Weights of a small transformer language model: RMSNorm before each block.
MLP neurons of a small language model. Each row is named by its layer, matrix (gate and up: input weights; down: output weights) and neuron, and shows model dimensions 64-191. Each number is 128 + 32 x the weight over its row's rms, rounded and kept within 0 to 255. A neuron's up and down rows have the sign that makes its largest values positive.
After each neuron's rows, "fires after" lists the tokens most often just before its 100 highest values on Wikipedia text that the model never trained on; "fires on" lists the tokens most often at its 100 highest values on Wikipedia text that the model never trained on. A number after a token or word is its count.

L7.gate706 [ 86 175 171 137 181  74 148 121 206  80  70  83 184  69 136 148 126 152 118 100  97 147  83 155  90  93 142 144 164  76 136 133 157 175 142 188  83 104 145 142 121 140  94 125 138 165 181 151  99 129 156 137 139 142 165 115 119 105 177 142 107  72 112  88 107 173 108 110 164  89 136 117 123 156 131 152  79  70  66 118 140 102 134 127 146 101 160 123 111 114 149 141 111  65 169  91 148 137 155  87 120  70  86 127 116 122 125 125 129 163 107 118 139 170 150 106 154 142 188 127 135 151 136 115 118  76  74  81]
L7.up706 [124  90 184  99 167 179 148 133 126  90 129 107 151 115 157 137 110 192 105 137 121 166 169 151  77  93 128 135 133 137 178 149 160  78 132 155  96  91 129 138 136 150 139  87 124 157 135 139 130 134  74 116 147 190 183 130 149 120 143  99  50 116 131 136  88 119 149 109 151 115 147 110 129  83 146 118  76 111  65 142 113 154 116 115 195 133 154 118 148 155 162 119 118 113 102 115 147 138 184  39 144  85 108  77 132 139 124 106 116 115 131 149 167 159 140  95 173 189 121 127 144 130 112  75 141  72 116 104]
L7.down706 [126 119 102  97 135 138 168 123 116  77 119  99 111  76 152  94 120 147 122 139 108 137 112 107 185 113  97 131 144 110  87 160  91 120 174 112 108 124 113 147 135 114 118 143 103 176 138  70  90 132  82 174 152 164 165 113 166  94 178 101 111 108 147  95  78 108  79 109 118 142 119 147  78  95 120 103 106 131  99 145 192 186 171 143 132 131 154 177 140  91 144 130 113 106 140 131 109 133 133  75 152  14 125  91 142 159 134 139 103  94 108  70 133 118 132 122 135 167 132 136 194 105 148 119  63  50 132 108]
fires after: "\n\n" 50
fires on: "-s" 18, "==S" 16, " (s" 12, "==D" 11, " the s" 11, "==R" 10

L22.gate705 [117 140 166 144  86 162 203 103 146  87 119 104 129 156  84 129 116 115 143 176  84 103 153  62 144  67  76 165 175 130 100 133  91 118 136  89 142  87 145 164 191 192 102 165 185  87 100 135 147 123 156 155 169 111 149 112 180 119  93 159 111 150 142 132 121 121 127 127 124 163 125 140 169  69 177 112 159 109 100 116 143 133  82 112 129 164 141 136 135 142 159 131 108 125 151  60 115 154 135 133 110 117 139  97 160 162 157 151 154 161 124 168 122 141 108 111 122 185 146 212 159 122 102  73 148  75 180 103]
L22.up705 [147 124 178 137 127 199 162  80 110 126 103 132 173 133 142  68  62 102  83 142  99 171 172 159 147 156 126 143  79  62  98  92 117 130 166 103  98  39 158 132 119 171 111 187 178 117  76 103 148 140  91 121  98 109 183  91 131 161 133 165 116 105 122 105 143 159 154 160  89 111 128 173 133  86 154  96 127 117 153 162 116 102 115 104 101 112 125 148 150 116 126  74 141 153 132 119  96 152 131  99 178  71 141 140 146 155  62  95 161 129 129 148 118 178 115 173 154 194  97 146 156  89 123 148 149 105 171  87]
L22.down705 [157  92 123 114  93  66 112 191 103  89 115 132 162 123  98 179 128  97 119  69 104 113 108 129 164 150 117 105  97 125 140 194  95  41 145 136  74 109 128 165 160 126  88 120 124 134 137 139 128 143 117 138 133 100 116 162 124 174 118 138 127 147 204 112 157 111 167 159 142  80 143 123 118 106 114 148 104 164 137 126 112 129  98 122 103 136 139 148 169 140 111 166  58 156 115 103 140 112  79 121 119 122  72  96 131 104 111 183 148  99 146  82 138 154 194 156 137 114 121 156 117 154 103  62  86  94 104 138]
fires after: " in " 28, ", " 21, " (" 10, " (born " 6, " In " 4
fires on: "1" 100

L13.gate729 [100 150 158 171 126 142  73 137 112  81 106 137 143  96  28 110 129 146 150 139 146 154  62  73 133 101 113 152 157 100 181 156 142 141 129 146 179 146 160  99 117 101 137 126 168 152 208 202 150 166 156 108  98 177 121 152 129 165 140 145 108  99 110 161 155 151  79 162 151 107 134 135 141 171 167 166  80 140 131 124  87 109 112 163 125 127 138 132 133  68 110 131 103 152 138 176 123 173 152 129 128 138 185 149 136  75  82 151 130 135 164  83  98 166 164  72 137 150 114 102 144 128  89 107 159  95 132 101]
L13.up729 [135  88 126 102  40 176 120 158 113 145  67 149 138 136 152 137 146 161 125  90 139 192  91 130 127 151  82 191 103 146 170 107 134  78 143 153 195 179 110  89 117 121 123 125 131 101 143 165  55  93 230 123 107 155 180 121  98  71  90 120 130 112 145 214 141 171 111 145 167 129 137 116 136 121 146 160  70  59  74  99 177  72 174 117 131 160 109 150 154 138 109  83 158 193 136 192 153 142 138 170 144  85 133 134 132 176 135 131 143 122 169 110 113 141 109 152 108 154  97 139  95  73  91 109 119 147 149  89]
L13.down729 [176  83 118 115 150 160 118 106 154  79 129 180 144 111 187 114 183 185 117  97 127 204 150 111 130 122 103 110 127 142  92  82 138 154 137 137 126 167 131 146 163  99 125 169 124 138 100  67 142 120 154 155  90 180 144 131 175  88 157 114  76 140 164 115 149 116 104  69 166 161 121 147 134 117  98 167 179 136  73  82 150 118  76 164 148 100 169 147  81 139 122 166 119 105 132  98  99 172 150  91  92 166 128 125 113 118 140 153  92 176 151  57 157 128 182 145 122 135 145 156 157  77 142  78 126  98 114  80]
fires after: "\n\n" 45, "\n" 6, " P" 5
fires on: "ac" 14, "==S" 13, "==P" 10, " The" 7, "==R" 6, "==E" 6

L22.gate37 [162  66 139 117 158 117 136 163 117 122 132 161  95 150 117 163 160 142  63 118 148 119 157  99  83 136  65 174 134 154 123  81 145  98 166 133 131 134 132 104 104 178 121 107 124 105 110 147 174 111 123 151 102 138 186  75 161 125 142 157 148  66  91 194 159 157 150 150  76 169 100 117 150 108 160 138 139 163 144 115 155 123 124  73  94 181 193 109 126 129 121 143 122 124 151  68  98 105 123 138  68 139  95 123 140 148 159 146 178 101 145 165 161 141 115 127 147 185 125 143 105 172 189  91 113 131 181 118]
L22.up37 [135 107 143 103  91 199 164 121 163 119 101 133 111 183 118 115 117  74 159 132 113 202 138  61 136  70 154 133 167 168 136 141 103 119 176 105 132 127  92 105  97 128 115 180 121 114 148 112 147 147 183 110 121 132 118  92 111 174 151 151 121  83 135  95 157  90 110 135 138 137 160  96 169 162 104  97  90 114 160 157 186  98 174 214 101 169  94 122  98  95 153  57 159 171  75  76 150 113 100 105 147 146 148  63 144 154  89 178  82 117 130 104 172 161  89 178 125 202 102 121  70 120 142 173 140  81 155 162]
L22.down37 [149  90  81 116 144 121 132 107 146 190  93  98 147  99 114 146  43  88 116 120 128 155  95 136 107 184 145 201 108 158 128  99 106  94  95 123 169 122  92 158 179  78 107 157 150 100 102  96 174 120 101 133 122 117 111 167  70 118 134 123 123 123 125 135  80 120 151 134 142  77 130 119 147 114 143  93 142  96 126 128 150 113 115 122 156 108 179 136 139  74 156  63 140 126  97 115 125 164 113 101 148 125 108 124 167  59 109 185  95  76 120   4 131 108 188 130 116 178 183 194 160 140  84 163 125 137 158  89]
fires after: " in " 19, ", " 12, "In " 8, " In " 7, " March " 5, " " 5
fires on: "2" 97

L7.gate677 [ 82 173 141 157 111 143 133  89 110 109 116 155 117 121  87 163 117 134 159  97 104  82  77 183 166 163 147 152 150 111 161 119  75 125 127 127 106  63 141 162  81 101 209 159  89 160 147 115 140 129 107 166 112 130 161  44 146 132 104 107 149 114 121  70 155 152 103 181 101 123 120 101  73  77 113 159 126  77 154  82 145 147 123 113 123 127 128 138  82 192 115 139 108 101 131   7 168  77 143 110 155 160 132 175 137 121 150 131 171 156 181 137 160 143 114 139 144 108  99  94 157 163 123  86 162 135 170 126]
L7.up677 [ 68 179 171 183 126 106  86 147 123  86 137 190  72 105 151 117 121 146 161 152 107 125 135 176 111 182 150  91 132 138  96 172  89  89  94 125 121 145 160 128 134 111 211 148  95 144 138 111 114 172 123 143  75  92 129  42 165  93 120 166 190 113 138 110 174 155 157 147  76  95 115  88 151 100 147 160 111 104 126 105 155 111 123  82 107 135 165 125 134 148 118 161 123  91  78  30 127 124 135 116 146 179  80 185 121 151 147 141 138 125 115 110 142 131  84 117  99 147  73 144 129 196 112  70 153 130 194 123]
L7.down677 [ 97  64 111 147 158 101 157 197 109 168 170 186 115 132 143  96 126 149 174  77 132 137 105 164 177  62 148 109 106 121  98 126 117  86 167 105 151 175 131 119 120 112 125 108 199 119  85 107 130 176 145 144 113 107 125 131 187 151 111 136 105 110 153   8  97 156 166 106 102 109 178  95 137 123 149 115 108  82 120 111 145 130 157  68 162 140 124 160 135  37 133 145 156 133 129 135 115 118  90 143 146  30 126 157  97 148 157  98 161 146 137  98 121 127 127 110 142 120 111 177 175 112 149 137 108 132 125 122]
fires after: "2" 70, "1" 25
fires on: "014" 17, "013" 14, "026" 10, "015" 6, "023" 5

L10.gate442 [ 91  83 132 162 151  95 132 120 124 104  67 122 139 134 100  93 114 115 185 180  85  70 111 170  69 129 118 104  95 106 153 165 110 180 123 110 124  42 132  56  98 147  98 108 125 135 123 114 146 178 121 111 165 118 126 125 122 146 141 137 163 158 114 114 103 112 119 199  97  82 153 145 150  99 126 137 106 108 132 144  78 142 104 121  92 125 118 132 147 118 147 132 107 133  72  54 121 121 162 134 153 185 161 123 137 102 120  90 149 111  96  31 156 119 128  70 102 126 125  73  85 153 125  98 161 105 123 111]
L10.up442 [119 102 100 121 127 110 130 204 132 117 125 141 163 142 116 116 147 155 130 112 117 125  53 162  93 105 121 152 143 105  51 128 113 122 248 163 129 146  48 134 166 107 121 153  71 128 100 123 124 110 173 112 142  96 129 155 110 171 148 105  98 169  94 183 127 146 103 163  96 146  56  97 110 152 105 135  91  90 111 117 148 134  62 145  77 103 126 152 150 173 161 148 152 154 123 146 170 163 139 108 154 173 159  97 117 162 133 104  56 163 146 105 109 164 106 176 131 131  99 126 102  85  98  90 144 137 145 103]
L10.down442 [138 113 116 154 104  96 162 142  98 142  71 122  91 113 195 132 162 145 172 173 133 129 124 187  91  78 121 120 109 159 194  47 104 150 185 161 124 148 135 142  70 154 134 164  97  98  93 109 101  91 117 122 105 144 204  89 177 135 159 113 167 111 178 117 102 120 170 123 130  96 135 158 167 146 128 110 125  82 142 123 129 151 164 111 127 160 172 115 112 152 134 187 125 130 152 130 166 154 137 127 199 113 166  63 147 181  82 125 120 135 200 178 154 109  90  66 124 111 114 109 139 161  99 148  87  98 132 127]
fires after: " b" 28, "b" 9, " B" 8, " d" 5, "/" 4, " g" 4
fires on: "i" 23, "ac" 14, "b" 8, "e" 8

L3.gate732 [ 40 122  83 144  90 214 143 140  90  78 122 133 168 119 129 110 106 135  99 161 100  77  91 177 116 228  97 163  57  98 114 109 150 146 126 123  98 109 172 162  79 178 161 158 154 128 128 140 161 105 107  95 198 104  79 114 111 143 161 116 101 135 119 113 158 160  91 142 159  94 110 129 193  50 129  87 141 119 127 120 146 155  90 156 128 172 133 120 151 126 131 168 152 135 111  89  72 131 122 139  97  91 106 134 150 118 148 146 152 129 129 130 117  86 122 154 129 177 194  76 123 133 125 166  98  81 118 163]
L3.up732 [122 130 119 168 158  78 140 127 129 134 116  75 110 161 124 135 135 177 126 138 155 247 149 161 106  83 143  97  95 127 121 167  84 178 152  82 139 164  93 186  94 129 122 144 113  81 137 163  63 144 182 181 107 137 160 149 145 109 113 188 145  96 111  94 148 120 170 151 137 111 144 114  92 152 123 205  64 102 133  54  78  80 227 110  82 100  93 163  82  92  93 128 114 110 120 137  82 110 136 180 167 166 156 127 114 106 139  82 180 151 120 190 124 164 121 136 149 127 165  82 141 156 111 127 137 113 149 186]
L3.down732 [129 131 119 172 138 104 143 142 139 121 104 134  75 180  96 130 157 106 130 156 132 181 140 200 167  61 128  31 167 108 108 193 111 180 153 107 172 190  77 106 156  96 144 131 113 119 169 179 108 126 177 153 115 127 103 143 155  92 100 156 132  59  74 108 103 146 163 164 121 159 145 100 104 159 141 127  94 109 127  68  97 127 151 133  92 136  80 197 105 121 106 152 157  92 118 127 108 137 137 169 152 157 174 139 111  83 126 118 141 136 154 148 132 113 112 112 165 136 166 119 115  77 121 149 116 168 154 143]
fires after: "2" 72, "1" 21, "8" 4
fires on: "005" 23, "026" 18, "006" 16, "022" 11, "979" 5, "978" 5

L8.gate480 [ 88 146 112 164 129  91 107 132 151 176 100 135 144 114 153 142 171 163 146 160  33 180  85 142 147 145 141 166 107 155 163 110 155 178 141 116 153 114 155 128  89 173 118  61 184 116 137  94  93 115 175 200 163 104 144 120 117  66 123  92 123 141  72 104 121 126  86  96 109 117 161 164 133 154 143 160 116 113 115 114  76 162 134 167 117 112  94 150 122 135 102 194 145 102 140  37 103 134 119 179 131 130 149  62  86 120  60  60 101 113 156 117 131  96 146 168 140 188 125 113 148 134 126 104  96 117 122 184]
L8.up480 [163 142 169 134 124 120 137 107 182 146 147 125 103 116 120 151 191 158 120 160 128 179 167 155 121 108 131 112  89 114 167 160 123 138 104  88 161 143 137 129 104 168 116  82 166 130 143  87 148 120 156 182 157  81 162 144 123  97 148 136 118  99  63  52 151  49 130 126 102 145 141 130 150 101 158 108 131 140 104 169 157 123 165 127 146 170 138 151 207 154  70 181 172 104  94 108 152 177 176 155 141  94 154 104 113  53 109 114 189 106 126  78 132 105 143 128  88 157 146 136 109 177  91 188 130 159 154 117]
L8.down480 [103 130 140 141  96 127 129 137 139 101 138 182 138 122 127 118 164 119 144 213 138 144 100 114 169 100 111  75 122 134 129 142  82 106 157 129 154 112 143 107 111 140 112 130 147 145 166 126 138 115 117 108 113 150 135 147 146  71 182 111 129 104 121  69 103 107 137 181 140 103 100 147 123 170 128  76 194 147 132 152 123 159  91 169 148 123 183 113 146 123 161 141 154 118 147 131 111 136 100 116 133 147  93 161 198 136 198  98  97 103  78 142  48  78 180 118 193 133 149 135 165  82 145 120 141 141 152 120]
fires after: "1" 72, "2" 20, "N " 5
fires on: "977" 10, "978" 10, "994" 8, "975" 8, "005" 8, "985" 8

L7.gate57 [ 91 142  83 199  82 178 134 116 122 155 155 174  96 159 103 165 170  95 140 126 178  43 102 101 118  85 106 172 158 197 142 177 126 104  67 136 167  93 121 115 119 106 162 129  96 154 115  75 149 172 127 130  96 134 120 148 164 176 153 114  95 125  79 110 140 120 119 116 154 105 150 120 206 108 152 193 193 100  98 128 107 147 128  94 179 148 150 140 152 105 143 123 117  75  90 125 142 114 125 110 115 131 119 111 140 211 114 150 209 213 168 141  91 174 135  84 173  93  86 125 117 164 123  87 114 101 131  98]
L7.up57 [120 177 136 122 105 147 122 179 117 155 177 132 143 167 139 164 189  55 134 104 120  76 113 140 108 130 139 167 120 129 176 161 127 152  78 105 141 110 116  92  43 131 153 170 172 123 156 104 161 157 144 147  92 181 117 147 154 155 122 130 123 110  94 110  82 135 103 166 112  89 192  93 181 175 124 155 188 122  86 168 132  92 159 113 130 107 115 139 130 119 123 208 136 148 186 172 149 115 168 119 129  78 174 102 165 116 162 101 138 168 162 116 105 144 142  65 129 133  92 106 127 120 128  97 125 127 126 106]
L7.down57 [ 87 157 118 177 122 152 103  54 167 175 139 128 133 148 113 125 122  99 159 175 124  99 141 133 118 157 136 154 140 138 180 191 129 109  75 126 149 100 142 132 165 116  65  93  96 142 142 112 143 120 123  94  78 133 154  95 120 171 135  61  86 116 137 111 133 124  55  77 144 117 119 158 158 149 112 135 131 134 193  70  85 153 166  86  96 150 190  85 166 125 117  96  83 146 115 115 147 141 120 138 142 191 162 149 147  57  70 184 138 194 114  96 121 109 105 136 137  96  85 164 144 172 107 143  62  88 117 110]
fires after: "\n\n" 40, " second" 5, " first" 4, " this" 4, " same" 4
fires on: "=" 39, " time" 33, " times" 9, "\n\n" 6, " once" 4

L3.gate633 [162 112 145 161 168 133 120 154  85 145 116 125 124 137 142 156 109 143  88 152 161 141 118 123 164 151  81 157 169 137 106 199 156 220 176 115 116  96 116 104 103 106  93 116 175 146 109 106 188 134 137 121 177  61 174 126 130 132 109 143 133 153 152  77 124 139 110  95 114 175 144 123 111  71 169 185 122 132 134 101 167 125 160 162 128 156 107 128 109 180 116 149 129 172 113 146  98 141 143 166 206  84 112 116 116  70 113 174  64 191 135 130  88 142 151 136 139 161 125 140 122 135 114 132 126  79  98 145]
L3.up633 [ 84 201 102 153 117 103 185 166 141 149 178 132  98 152 167 117 101  95 110 151 156 147 139  94 126 135 128 164 113 155 198 150  75  75 162 117  90  77 106 128 171  99 178 122 146 107 129 108 140  91 149 141  82 157 100 155  93 118 117 126 115  40 160  91 124  93 125 101 118 129 160 185 142  72  80 153 136 137 131 144 169 120 171  74  86 148 174  69 105 156  95 147 141 109 147 175 127 161  80 136 159 146 140 153 127 104 109 153 130 123 166 113 133 180 169 112 121 171 118 106 123 148 176 119 140 143 129 114]
L3.down633 [103  97  93 162 135 155 150 162  36 113 183 167 101 168 133 161 102 148 120 129  85 102 155 151 154 101 150 102 188 132 114 137 108 123  81 116 150 141 160 134 137 113  46 105 130 115 163 137 158 166 144 147 133 132 113 124 129 188 137 106 142 128  78 145 120 157 125 134 126 150  90 108 117 158  74 126 153  85 150 144 128 154  97 165 128 129  91 125 140 119 158 109 140 139 123 140  79  80 132  91 121 113 161 149 124  93 160 149 136 118 161 128  92 119 140 118 131 151 176 155 235 145  75 150 111 140  96 139]
fires after: "2" 31, "1" 30
fires on: " act" 25, "999" 13, "994" 10, "004" 9, "St" 8, "003" 8

L2.gate357 [100 157  62  94 133 105 130 148 100 165 107 144 122 161  82  97 135 132 109 158 104 154 121 166  79 156  71 123 151 132 107 158  95 150 101 137 200 146 158 137 157 129 117 214 143 130  87 112 123 120  91 101 194  80 128  96 157 167  96 127 156 108 120  80 121  80 141  90  89 131  58 112 133 101 163 122 153 108 113 108 161 177  84  81 135 199  98  94 173 118 156 117 106 150 109 126  36 123 158 105 160 126 108 100 124 133 106 197 156 185 189 115 123 128 122 124 157 130 175  96  81 138 113 117 105 133 121 162]
L2.up357 [ 65 186  83 115 102 108 127 107  69  57 159  53 175 167 159 106 124 173 163  85 134 147 140 134 112 133  97 109 174 137  69 104  97  95 152 107 142 156 121 157 158 103 144 175 145  98 132 122 146  53 136 104  81 134  82 169 126 133 107 136 159  82 134  59  95  80 131 180 120 125 105 114 100 158 121 121 149  59 103  77 188 128  95  92 172  84 137  86  63 142 130  61 162 121 174 137 151 132 179  95  77 129 165 130 143 141 158 125 150 173 154 159 149 135 102 155  90 105 194 136 142 163 142 114 137 146 104 106]
L2.down357 [118 149  83 149 101 167 199 121  98 176  77 130 121 137 124  91 103 140 147 152 183 157 122 133 140 123 111 112 140 114 131 167 102 109 128 122 164 209 170 167 154 114 118 165  90 117 125  67 134 112 150 100 166 125 123  99 136 139 178 101 174  96 106 103 147  71  39  86 139 120  77  95 128 144 130 174 132 136 156  53 168 182 122 122 140 170  63  95 156 144 104 126 129 170 104 123 101 115 153 116 105 113 123 112 133 149 171 131 145 139 171  63 128 133  42 118 108  97 200 108  78 126  87 198  76 158 139 159]
fires after: "." 34, "\n\n" 15, "\n" 11
fires on: " In" 68, "In" 32

L7.gate408 [ 61 128 110  97 117  57  80 106 135  95 105 119 127 134 129 120 145 110 147 123 172 115 131 107  67 141 138 103 131 126 134 130 200 125  72 132 132 102 134 125 166  81 159 100  99 158 125 183 149 130 111 136 116  68 119 155 109  43 127 154 129 110 128  90 162 127 118 159  73 145 214 165  96 130  93 150 146 123 104 222  87  81  83 158 144 124 134 138 192 143 131  93 113 144 183  99 148 151 104 105 163  77  97 152 128  93 160 158 176 105  67 118 127  94 112  87 107 140 169  89 157 159 186 141 118  92 119 117]
L7.up408 [104 102 152  75 142  88 138 154 104 129  93 104  78 116 120  83  90  92 129  51 168 105  78  51  59 150  81 127 147 115 172 120 182 179 153 122 136  88 135 106 122 152 133 126 169 106  80 112 101  89 111 120 170 125 165 109 125 156 112  83 129 114  94 112 141 131 126  93 115 122 152 131  78 125 152 160 209 160 106 106 136 149 136 126 209 132  88 121 160 107  88  98 110 123 150 110 132 126 101 116 193 165  75 109 148  65 170 171 146 117 136  70 121 106 109  95 152 138 146 129 108 134 221 129 134 159  83 140]
L7.down408 [110  98 142  89 144 171 122 138 190 120  97  78  76 100 145 120 131 119  77  83  84 149  71  91 136 137 103 134 107 106 104 204  78  72 126 125 103 153  83  72 128 124 108 132 141 140 147  99 129 129 151 167 161 160 149  63 167 169 105 154  93 143 111  70 132 102 124 120 155 112 108 169 141 136 142 149 151 170 155  87 170 122 184 106 114 161 125 118  78 143 158 140  87  61 119 174 129 135 148 114 132 131  84 171 119 130 127 224 166 114 156  74 103 155 126 139 132 133 139 134 106 153 152 159  90 110  98 164]
fires after: "." 26, "if" 15, " ===" 7, "et" 7, "s." 6, "===" 5
fires on: "\n\n" 38, "ts" 37, "\n" 15, "urs" 7

L2.gate37 [125 150 120 137  90  95 139 140 122 168  78  84 160 160 107 145 108  89 151  83 119 165 122 152  45 165  99 160 126 128 119 102  87 140  52 137 155  97 190 101 118 103 148 163  85 120 131 122 109 133 116  92 127 101 147  85  79 107 152 184 130 187 148 136 204 225 142  96  95 156 101  83 149 120 132  95 145 137 112  90 168 133  96 135 138 138  42  77 134 125 157  82 105 124 148  80 118 123 102  87  97  82 121 133 172 136 115 156 128 124 112 112 129 139 115 112  83 119 141 121 127 122 163 112  96  82 111 184]
L2.up37 [113 145  87 132  44 129 126  85 112  92 133  96 114  97 145 113 102 148 211  94 136 163 149  86  81 109  59  98 143 134 108 170  34  67  96 105 141 171 136 147 101 139 146 220  89 119 100 123 109 103 166 150 139 139  50 161 102 135 159 131 111 181 114 108 145 149 149 139 107 162 194 117 147 116 138 101 151 134 107 137 184 131 126 130 145 112  81  65 111 103 122  99 129 156 187 104 139 112  99 165 120 147 124 114 200 113 131  54 127 108 109 152 125 119  99  94 101 102 102 129 154 147 163 159 107 105 125 116]
L2.down37 [ 90 156  95 167  85 144 174 134 158 149 125 133 121 152  96 144  51  92 175 121 153 147 135 132 147  90 115 112  81 126 139 182 123 143 133  79 157 164 169 126 118 115 174 169  85 113  92  78  95 171 133  78 151 151  86 196 159 114 161 107 146 154 148 124 132 123 133 130 150 143 121 141 121  75  80 145 170 103  52 144 208 120 107  99 185 112  58  60 151  97 160 114 112 145 149 142 145 135  89 152 120 119 113 168 122 129  91 124 115 167 154 103 138 161  55 144 100 130 155 141 141 183 152 147  96  85 155 145]
fires after: "." 38, "\n\n" 6, "\n" 5, "hip" 4, "ilitary" 4
fires on: " In" 86, "In" 11

L8.gate627 [168 151 177 112 162 171 116 167 149  55  76 155  90 103 117 153 184 105 141  77 144  94 184  56 128 195  93  95 138 134  69 137 166 146  99 119  54  96  87 174 135  57 116 106 148 103 129 119 114 138 130 141 152 117 104  74 115 141 123 125 133 130 110 117 195 142 131 109 136 132 120 151 154 143 153 111 140 161 113 139 129  85 156 139 173 136 112 135 150  97 152 129 163 100 162 118 167 140 104 157 184 138 120 141 114 144 176 151  59 134  97 137 109  58  86 162 128 156 111 174 111  92 128 168 155 128 158 160]
L8.up627 [162 191 158 143 168 174 133 168 104  59  66 161 154  78 134 121 163 105 128 103 144  79 203  79 140 179 133 146  78 104 115 147 150 140 105 102  83 142  86 177 139  75 124 116 155 115 132 121 126 109 147 113 139 142  90  82 118 113 141 146 102 106 135 112 172 129 115 131 119 160 125 153 172 178 154  95 156 213 135 145 144  78 130 165 187 126 104 116 141 127 163  88  87  98 143 106 139 125  79 158 156 136  97 122 135 150 155 166  62 100 140 130 125  53  82 128 124 147 144 129 120 110 148 146 147  81 158 100]
L8.down627 [122  92 186 131 129 134 125 133 135 132 124 121  98 168 150  99 157 144 124 106 131  98 185  94 135 120 155 104 112  85 105 137 123 106  90 118 161 170 129 198 153  84 146  91 109 137 140 121  98 154 148 153 102 149 154 103 110 120 140 116  94 133 175  38 147 133 117 155 123 178 164 168 157 113 105 125 174 199 152 215 130 154 157 110  99 127 132 123 171 128  78 107 142 145 150 128 133 170  82 156 147  88 114 180 136 111 149 167  72  64 167 161  62 111 137 113 210 159 129 158 194 128 107  91 150  37 111 132]
fires after: "==" 32, "." 14, " ==" 12, "===" 6, " Soc" 5, " soc" 5
fires on: "\n" 54, "\n\n" 19, "c" 14, "j" 4

L7.gate588 [ 94 157  93 116 131  56 113 132 112 126 117 113 129 205 127 113  75 126  64 128 188 127 107  73 100  84 117 146 141 137 150 150 113 125 146 100  78  71 124 163 210  97 118 105 142  99 173 123 159 115 131 172  69 123 134 164 110 153  86 161 136 133 101 121  81  99  66 201 157 152 145 135 161 138 102 153 141  90 110 157 143  48  97 155 179 132 122 177 132 106 215 132 154 160 156  91  60 149 173 155 117 133  15 106 134 155 118 162 119 169 139 113 118  81 110 106 141 139 147  94 121 179 137 115 104 190 165 114]
L7.up588 [102 201 185 113 180 115 159 157 117 175 104  87 139 156 118 175 100 128 106 132 192 114 111  11 102 132 152 140 129 140 153 126 130  93  85 108  79  91  95 130 169 120 120 163 138 145 183 105 121 111  88 152  93 121 125 145 126 146  81 108 166 144 133 122  71 164  87 197 114 141 141 109 157 115  80 166 162  62 118 128 135  84 141 127 172  86 104 156 164 148 195  98 163  90 171  50 122 115 142 118 140 137  84 124 160 137 185 135 165 121 131 132 141 159  67  80 128 143 135 106 145 176 167 126 121 163  83 115]
L7.down588 [103  67 154  57 121  99 108 143 129 163 144 126 117 121 110 137 106 131 132 116 123  84 136 173 100 125  85  95 140 202  99 116 127  74 118 136 143 135 122 155 165  48 114 113 140 114 161 111 123 126 140  65 151 147 163 127 109 101  92  90 139 110 104 115 138 128 119 148 132 112 102 129 101 163 122 127 188 155 118 169 133  64 124 105  82 119 186  70 173 110 128 131 112 106 113 120 151 179 182 164 187 152 127 186 156  63 138 153 129 159 122  51 145 126 136  95 126 157 163 139 108 154 139 153 144  73  71 150]
fires after: "." 60, "s." 12
fires on: "\n\n" 69, "\n" 22, "." 6

L6.gate185 [104 118 133 118 157 151 118 157  58 161 133  99 153  96 180 109 143  93 133 131 131 182 101 126  94 105 113  74 117  99 151 140 152 137 131  78 123 122  41 104 159 155 141  78 115 197 168 113  58  84 113  78 193 124 114  87  62 101 188  95 100  93 128 119 162 132 149 149 114 130 195  93 126 150 119 123 140 188 133 128 132  61 150 143 168  96 115 105  99 194 135 110 131 131  95  94 154 143 164 146  84 111 132 163 148 129 194 156 156 108 138 158 147 125 142 163 138 102 188 152 122 125 157 146 180 138 140 154]
L6.up185 [109 130 139 169 178  92 100  74  72  82  90  29 117 102 162 128 123 166 120 151  90 187 151 143 132 129  78 107  73  85 141 158 106 169 201 145 140 128 210 127 124 172 149  97 130 108 192 142 151 162  93 149 111  90 146 117 148  76 130 136 179 135 125 100  79 169 114 115 104  93 123 107 129 136 124 154 103 140 145  98 184 115 126 185 160 123 159 116 104 170 123 104 146 165 109  85 166 102 135 107 112 132  97 128 123 157 127 153 178 168 151 155 125 163  92 193  87  97 181  96 102  91 118 171 125  79 144 131]
L6.down185 [ 83  81 102 124  97 174 122 115  94 177 101 143 138 109 124 143 107  93 122 167 153 165  52 174 131 101  90  78 120  92 144 112 107 164  80 168 138 121 118 175 157 156 113 110 108 166 122 108 151 140  85 158 112  95  71 115 135 100 161 132 132 132 147 131  85 148 131 165 139 140 134 118  89 153 127 166 149 190 144 108 119 129 162 115 104  91 148 134  94 216 144 126 132  80 110 154 194 142  91  56 139 138 123  90 169 147  95 159 147 145  50 200 161 111  70  73  75 149 168 133 141 145 157 116 109 116 138 138]
fires after: "1" 55, "ures" 6, "N " 5
fires on: " based" 22, "978" 16, "88" 13, "ased" 10, "/" 6, "979" 5